{
  "n_layer": 20,
  "d_model": 448,
  "n_head": 7,
  "n_kv_head": 7,
  "head_dim": 64,
  "d_mlp": 1792,
  "vocab_size": 17440,
  "activation": "quick_gelu",
  "norm": "layernorm",
  "norm_place": "pre",
  "norm_eps": 1e-05,
  "positions": "rope",
  "rope_base": 10000.0,
  "rope_fraction": 0.25,
  "qk_norm": false,
  "attn_scale": 0.125,
  "bias": "all",
  "tie_embeddings": false,
  "parallel_block": true,
  "init": "normal",
  "init_std_qkv": 0.0208,
  "init_std_o": 0.00329,
  "init_std_up": 0.0208,
  "init_std_down": 0.00329,
  "optimizer": "muon_variant",
  "lr": 0.0126,
  "lr_mult_o": 1.21,
  "beta1": 0.93,
  "lr_head": 0.00641,
  "grad_clip": 2.0,
  "warmup_steps": 200,
  "schedule": "wsd",
  "decay_fraction": 0.758,
  "decay_shape": "sqrt",
  "final_lr_fraction": 0.0,
  "batch_tokens": 131072,
  "seq_len": 2048,
  "doc_mask": true,
  "train_tokens": 857600000,
  "steps": 6543,
  "dataset": "wikipedia_en"
}
MLP neurons of a small language model. Each row is named by its layer, matrix (down: output weights) and neuron, and shows model dimensions 346-409. Each number is 50 + 10 x the weight over its row's rms, rounded and kept within 0 to 99.
A block is one neuron, or neurons of one layer that tend to fire together. After each block is what it responds to, as a language model described it from the Wikipedia text at the highest values.

L5.down162:58 60 48 39 56 61 44 46 37 59 48 47 38 47 39 42 39 35 41 45 59 54 47 57 53 67 57 38 33 61 49 44 64 57 42 71 42 44 45 54 58 65 58 37 38 39 61 62 53 46 67 62 68 66 55 47 44 54 41 52 46 27 53 47
L5.down175:36 37 47 40 49 36 66 48 49 39 67 45 57 50 54 54 51 47 42 61 48 61 50 36 51 63 52 69 62 67 61 54 45 48 34 50 53 47 52 68 45 64 38 62 34 65 39 59 50 45 62 52 54 51 54 27 48 35 52 59 32 50 27 43
L5.down215:30 40 46 36 67 68 49 50 51 41 47 48 56 44 59 59 46 44 44 60 52 45 41 48 49 54 53 46 59 38 62 33 47 43 64 49 48 48 41 45 63 32 70 50 54 41 38 40 57 52 50 38 50 52 39 50 31 56 49 45 51 50 61 66
L5.down393:63 48 74 54 51 63 38 48 52 44 46 54 77 48 68 54 67 42 56 55 79 53 38 56 59 67 54 41 45 66 29 63 45 43 46 62 59 44 48 55 21 62 46 47 37 55 44 44 46 54 44 28 50 50 61 54 33 44 59 58 58 52 51 46
L5.down519:44 45 58 38 57 64 44 34 51 63 41 48 55 46 51 67 51 46 59 60 46 29 50 57 64 52 44 44 55 50 64 51 57 69 65 78 60 36 46 48 49 44 45 49 47 47 63 41 71 41 24 49 44 50 50 64 62 47 53 60 54 52 58 49
L5.down796:34 45 62 48 31 45 38 43 52 43 59 47 49 54 73 43 51 57 44 44 46 43 48 62 36 53 54 37 50 46 50 31 55 43 46 57 59 41 56 54 25 67 29 35 49 42 47 60 37 54 61 47 42 47 50 64 58 63 34 50 50 52 47 41
L5.down814:43 57 48 50 59 45 48 42 47 47 51 55 45 54 45 60 51 39 56 50 51 55 42 51 44 58 57 44 37 70 53 34 45 65 52 56 43 48 54 48 52 45 38 62 50 22 37 52 45 52 54 48 74 61 62 49 41 61 63 42 63 59 50 36
L5.down1000:57 40 46 76 44 53 52 51 44 64 31 60 40 51 40 62 67 47 56 65 45 42 44 48 54 50 28 42 60 41 63 57 38 46 55 58 54 52 45 46 44 68 38 32 45 41 53 58 53 48 39 36 47 62 52 39 61 51 42 43 45 71 28 52
L5.down1019:35 64 69 40 56 46 52 81 62 47 41 60 78 50 42 48 52 46 42 38 57 51 55 46 57 49 49 49 64 40 60 43 33 57 41 63 54 54 31 68 33 56 70 54 61 61 29 52 41 52 30 51 68 41 53 52 45 74 66 50 46 51 49 45
L5.down1075:54 49 56 56 46 59 39 48 55 55 53 62 62 40 65 53 57 43 64 53 55 44 56 52 53 56 52 57 50 52 39 54 52 65 52 51 42 61 42 50 58 51 42 67 50 59 60 76 72 53 78 36 55 42 69 55 32 41 64 61 49 64 41 62
L5.down1089:37 63 47 52 54 28 47 48 43 62 37 59 44 45 52 55 46 49 50 65 71 49 34 50 23 46 50 44 65 47 49 61 51 58 42 65 44 66 37 59 37 45 49 60 73 69 39 63 61 59 45 49 68 60 41 53 61 48 36 44 39 40 54 60
L5.down1141:47 50 31 38 51 62 35 33 40 45 75 51 42 33 36 41 42 45 31 59 36 36 33 35 31 41 33 58 47 66 44 55 55 44 30 40 60 60 68 56 47 46 38 42 72 49 32 54 60 61 59 51 53 50 41 39 56 52 43 61 49 59 50 67
L5.down1250:42 50 58 66 44 51 50 49 32 51 58 52 50 43 59 45 70 56 43 68 40 60 41 41 43 38 34 43 52 38 58 49 61 56 51 56 39 57 69 50 43 54 46 29 51 60 35 76 60 43 46 66 62 42 50 51 62 70 45 37 41 25 44 45
L5.down1620:49 43 89 54 49 50 35 64 36 64 61 57 55 43 50 63 56 50 55 50 47 50 37 23 55 53 51 60 44 53 47 44 32 55 38 66 52 54 41 44 49 51 43 48 48 36 39 61 55 58 59 45 38 68 53 52 42 64 57 45 42 35 50 46
L5.down1675:53 56 31 39 39 53 72 48 28 62 47 59 60 33 44 52 49 46 43 45 28 52 47 73 43 52 50 45 48 48 51 44 50 45 39 48 62 41 46 44 51 64 38 42 52 58 45 76 47 42 47 49 33 37 55 71 51 58 44 62 44 56 31 41
L5.down1677:70 48 54 57 53 54 44 63 60 64 44 47 49 39 59 61 66 50 49 53 51 59 52 49 34 51 46 48 44 69 29 60 39 40 32 55 38 55 31 42 69 53 54 40 55 51 46 55 62 56 52 55 61 40 59 45 31 47 47 60 52 41 21 57
Responds to: The 0 digit right after an initial 2 in 21st-century years (2000s–2020s), as in 2012, 2015, 2021, in dates, tables and career spans.

L9.down527:56 47 40 34 47 43 72 43 48 55 48 44 54 55 53 44 58 79 44 61 63 47 50 59 39 27 36 45 36 48 48 53 41 64 40 74 55 42 61 51 41 55 53 58 42 40 70 39 61 39 44 36 43 44 45 55 51 51 38 47 51 36 40 69
L9.down900:62 46 50 39 59 40 47 51 42 47 53 53 57 31 59 59 40 48 49 53 53 40 53 35 19 56 45 36 48 52 54 47 43 26 50 45 46 64 65 56 40 51 54 55 39 45 52 50 51 46 53 36 66 39 56 33 64 39 44 47 54 46 28 67
L9.down1147:65 42 65 33 59 51 65 31 54 41 44 72 45 52 51 42 44 40 57 48 42 46 47 41 55 49 52 58 39 50 54 45 53 57 59 48 54 55 73 36 33 37 36 42 51 59 64 58 56 37 40 25 40 42 56 54 39 50 45 45 39 60 55 53
L9.down1477:60 60 41 64 67 26 24 41 42 57 34 57 60 41 51 45 70 28 35 51 48 54 62 58 41 43 34 34 54 70 55 58 42 47 53 27 50 71 48 53 45 63 48 60 47 67 38 58 48 42 58 44 60 45 51 46 33 43 50 65 60 50 44 52
Responds to: Second digit of a four-digit year, usually the 0 in 20xx dates like 2003, 2018, 2021, sometimes 1 in 1934.

L8.down211:44 61 59 78 49 60 61 42 57 45 65 47 48 65 60 50 52 42 50 42 45 61 62 40 43 37 36 50 62 47 61 39 38 51 56 55 54 39 42 45 34 60 51 64 62 49 60 51 47 37 34 49 36 39 58 60 43 46 47 44 46 51 38 71
Responds to: Fires on inner pieces of rare words or names (Waw-r-inka, Sl-op-estyle, w-re-ak) and on pipe separators after zeros in sports statistics tables.

L8.down687:60 55 55 38 44 47 64 76 51 58 35 33 61 33 70 55 56 42 34 44 55 47 46 76 53 41 57 50 55 47 50 49 67 41 49 60 34 52 42 67 62 34 53 55 55 67 55 28 45 52 75 49 45 59 46 53 54 51 52 50 70 50 36 39
Responds to: Word-internal tokens, chiefly the 0 after 2 in years like 2018 or 2004, plus name fragments like Ma-o, U-zz-ell, imp-art-ial.

L9.down389:49 54 47 67 76 37 50 43 52 52 63 43 36 55 51 39 31 54 72 45 49 46 40 30 50 51 40 58 53 62 63 45 55 50 33 46 57 46 52 49 47 52 48 69 31 53 42 43 50 35 41 65 51 48 47 36 46 41 34 31 48 50 44 54
L9.down547:54 51 58 55 43 74 44 56 48 48 43 53 57 40 51 55 43 63 53 47 49 51 46 45 47 34 40 54 38 60 48 36 53 38 66 44 53 39 39 44 54 54 32 47 39 47 58 34 60 55 48 34 58 37 46 30 66 51 55 52 71 59 49 46
L9.down1573:36 57 34 49 54 73 67 54 31 49 60 43 64 39 46 54 61 49 60 52 26 51 63 21 52 41 38 49 33 62 57 45 48 65 50 38 54 57 57 55 58 58 55 57 49 57 44 47 44 61 60 57 42 44 52 37 43 58 37 52 33 40 39 47
L9.down1657:51 42 49 58 44 48 45 54 58 57 46 60 37 55 40 54 40 45 48 38 57 46 38 47 54 17 54 45 73 43 46 68 54 70 61 50 55 47 66 51 59 46 48 54 53 51 64 60 48 49 46 74 39 40 59 46 44 46 56 45 51 41 65 38
Responds to: Column separators (| or ;) in sports career-statistics tables, often right after a header like League or Champions League, plus weaker scattered prose words.

L5.down31:50 38 41 52 34 34 31 29 53 63 46 69 35 42 66 66 48 47 45 43 49 45 57 45 68 41 43 47 49 54 52 46 44 57 50 56 50 65 62 66 27 47 55 49 69 58 62 44 55 37 37 48 29 59 61 52 57 69 59 45 49 77 52 61
L5.down39:72 57 51 45 51 37 48 39 46 54 41 22 47 44 55 48 46 46 45 57 54 54 56 45 55 51 49 68 36 46 54 59 35 67 53 59 59 49 54 67 52 38 57 33 43 51 58 52 71 51 53 57 26 50 54 35 34 47 57 39 55 55 56 53
L5.down44:47 55 57 59 44 40 47 46 40 60 41 45 37 57 52 48 63 67 40 52 43 48 48 39 36 58 58 47 40 44 47 44 42 40 45 37 37 39 46 55 43 53 42 65 29 62 52 34 38 41 48 69 61 43 44 36 47 62 49 64 37 43 51 47
L5.down323:45 67 66 58 59 51 41 65 59 45 50 64 43 61 39 58 54 59 70 47 50 62 50 63 39 39 54 45 53 46 44 44 53 59 46 25 45 32 37 51 56 56 45 55 65 64 61 81 62 51 45 48 40 33 53 52 61 51 65 65 61 36 67 61
L5.down365:36 28 24 45 59 65 58 35 44 48 52 41 49 46 34 56 50 45 68 56 40 57 58 38 56 55 44 38 39 58 62 45 48 50 46 54 48 36 65 52 59 45 73 60 60 65 40 61 53 30 43 51 28 49 51 50 41 50 50 39 66 44 53 61
L5.down454:41 58 57 49 60 63 39 60 55 35 56 45 50 55 50 56 53 70 70 35 55 67 34 49 55 41 55 66 50 44 57 38 42 70 39 43 60 56 41 70 68 59 55 42 53 44 59 62 54 54 59 61 54 55 42 36 56 48 54 67 57 51 51 42
L5.down513:46 54 51 43 73 56 57 61 58 52 40 36 60 54 61 59 55 45 62 43 54 37 48 61 64 30 43 43 40 69 60 48 50 49 35 71 71 46 58 49 59 35 51 45 50 46 56 57 55 58 46 46 47 44 26 63 63 49 71 54 56 41 55 35
L5.down621:56 52 53 50 46 65 64 53 54 57 53 47 49 55 38 31 41 37 38 34 59 48 57 41 69 23 56 26 51 71 50 42 55 40 43 54 45 46 47 47 55 39 28 42 55 68 38 47 43 61 45 48 46 47 49 66 47 51 54 58 61 43 46 52
L5.down715:54 45 54 55 50 49 74 56 55 43 49 43 60 50 49 28 51 38 56 44 38 56 57 38 64 52 62 71 42 58 58 47 73 59 69 45 54 55 60 46 51 67 58 44 66 46 40 40 51 35 49 52 56 60 42 54 61 47 44 52 46 52 55 29
L5.down754:53 39 52 58 42 51 43 58 48 51 58 49 58 48 56 54 47 58 46 50 41 49 51 43 36 53 51 46 38 53 63 52 52 54 67 51 47 35 57 65 49 49 51 46 47 44 58 72 38 59 57 53 67 47 46 47 42 55 57 44 55 51 32 57
L5.down916:39 44 56 57 34 57 44 31 52 50 56 51 46 49 54 48 46 41 55 53 57 32 73 61 50 52 57 52 51 47 45 47 59 35 47 52 57 35 42 60 42 48 44 60 61 57 52 49 42 37 47 45 60 38 55 48 50 48 50 51 40 56 65 48
L5.down938:55 36 50 60 51 49 29 59 40 33 40 59 51 49 44 64 52 33 58 57 22 43 55 38 48 52 50 63 47 43 60 54 52 44 48 31 60 42 62 57 44 54 57 54 50 62 48 50 52 43 44 50 59 47 63 39 42 52 60 45 35 42 46 44
L5.down945:58 71 44 59 55 47 41 74 46 53 51 49 48 53 38 28 60 56 61 46 52 56 43 49 43 42 66 55 68 38 49 52 52 48 53 54 53 48 57 60 40 49 40 13 55 33 61 46 63 39 61 52 35 57 66 49 60 58 45 57 60 48 64 38
L5.down1037:62 41 36 49 48 37 41 42 41 51 59 61 54 53 45 51 49 50 39 47 52 44 45 38 62 46 40 59 41 67 39 48 38 60 48 36 59 55 49 49 57 56 41 51 43 41 28 52 65 65 67 67 48 60 61 63 56 57 49 66 43 44 49 69
L5.down1226:50 42 50 69 37 29 42 56 47 62 43 47 58 61 36 46 37 49 42 42 51 52 52 52 44 54 43 35 42 51 52 52 43 51 56 43 53 55 42 42 57 39 35 43 34 36 58 45 44 37 60 43 65 43 50 44 46 39 59 53 58 26 50 38
L5.down1467:48 61 49 44 40 58 60 47 49 57 47 48 76 42 38 53 33 55 69 48 61 53 52 41 58 55 52 40 58 55 44 50 42 61 48 48 56 19 43 62 59 35 69 40 32 45 41 44 63 51 64 55 47 27 63 40 54 55 57 37 59 55 61 33
Responds to: Tokens in athletes' career summaries and stats tables, especially "appearances" after a number, table pipes, league names, and transfer verbs like released, joined.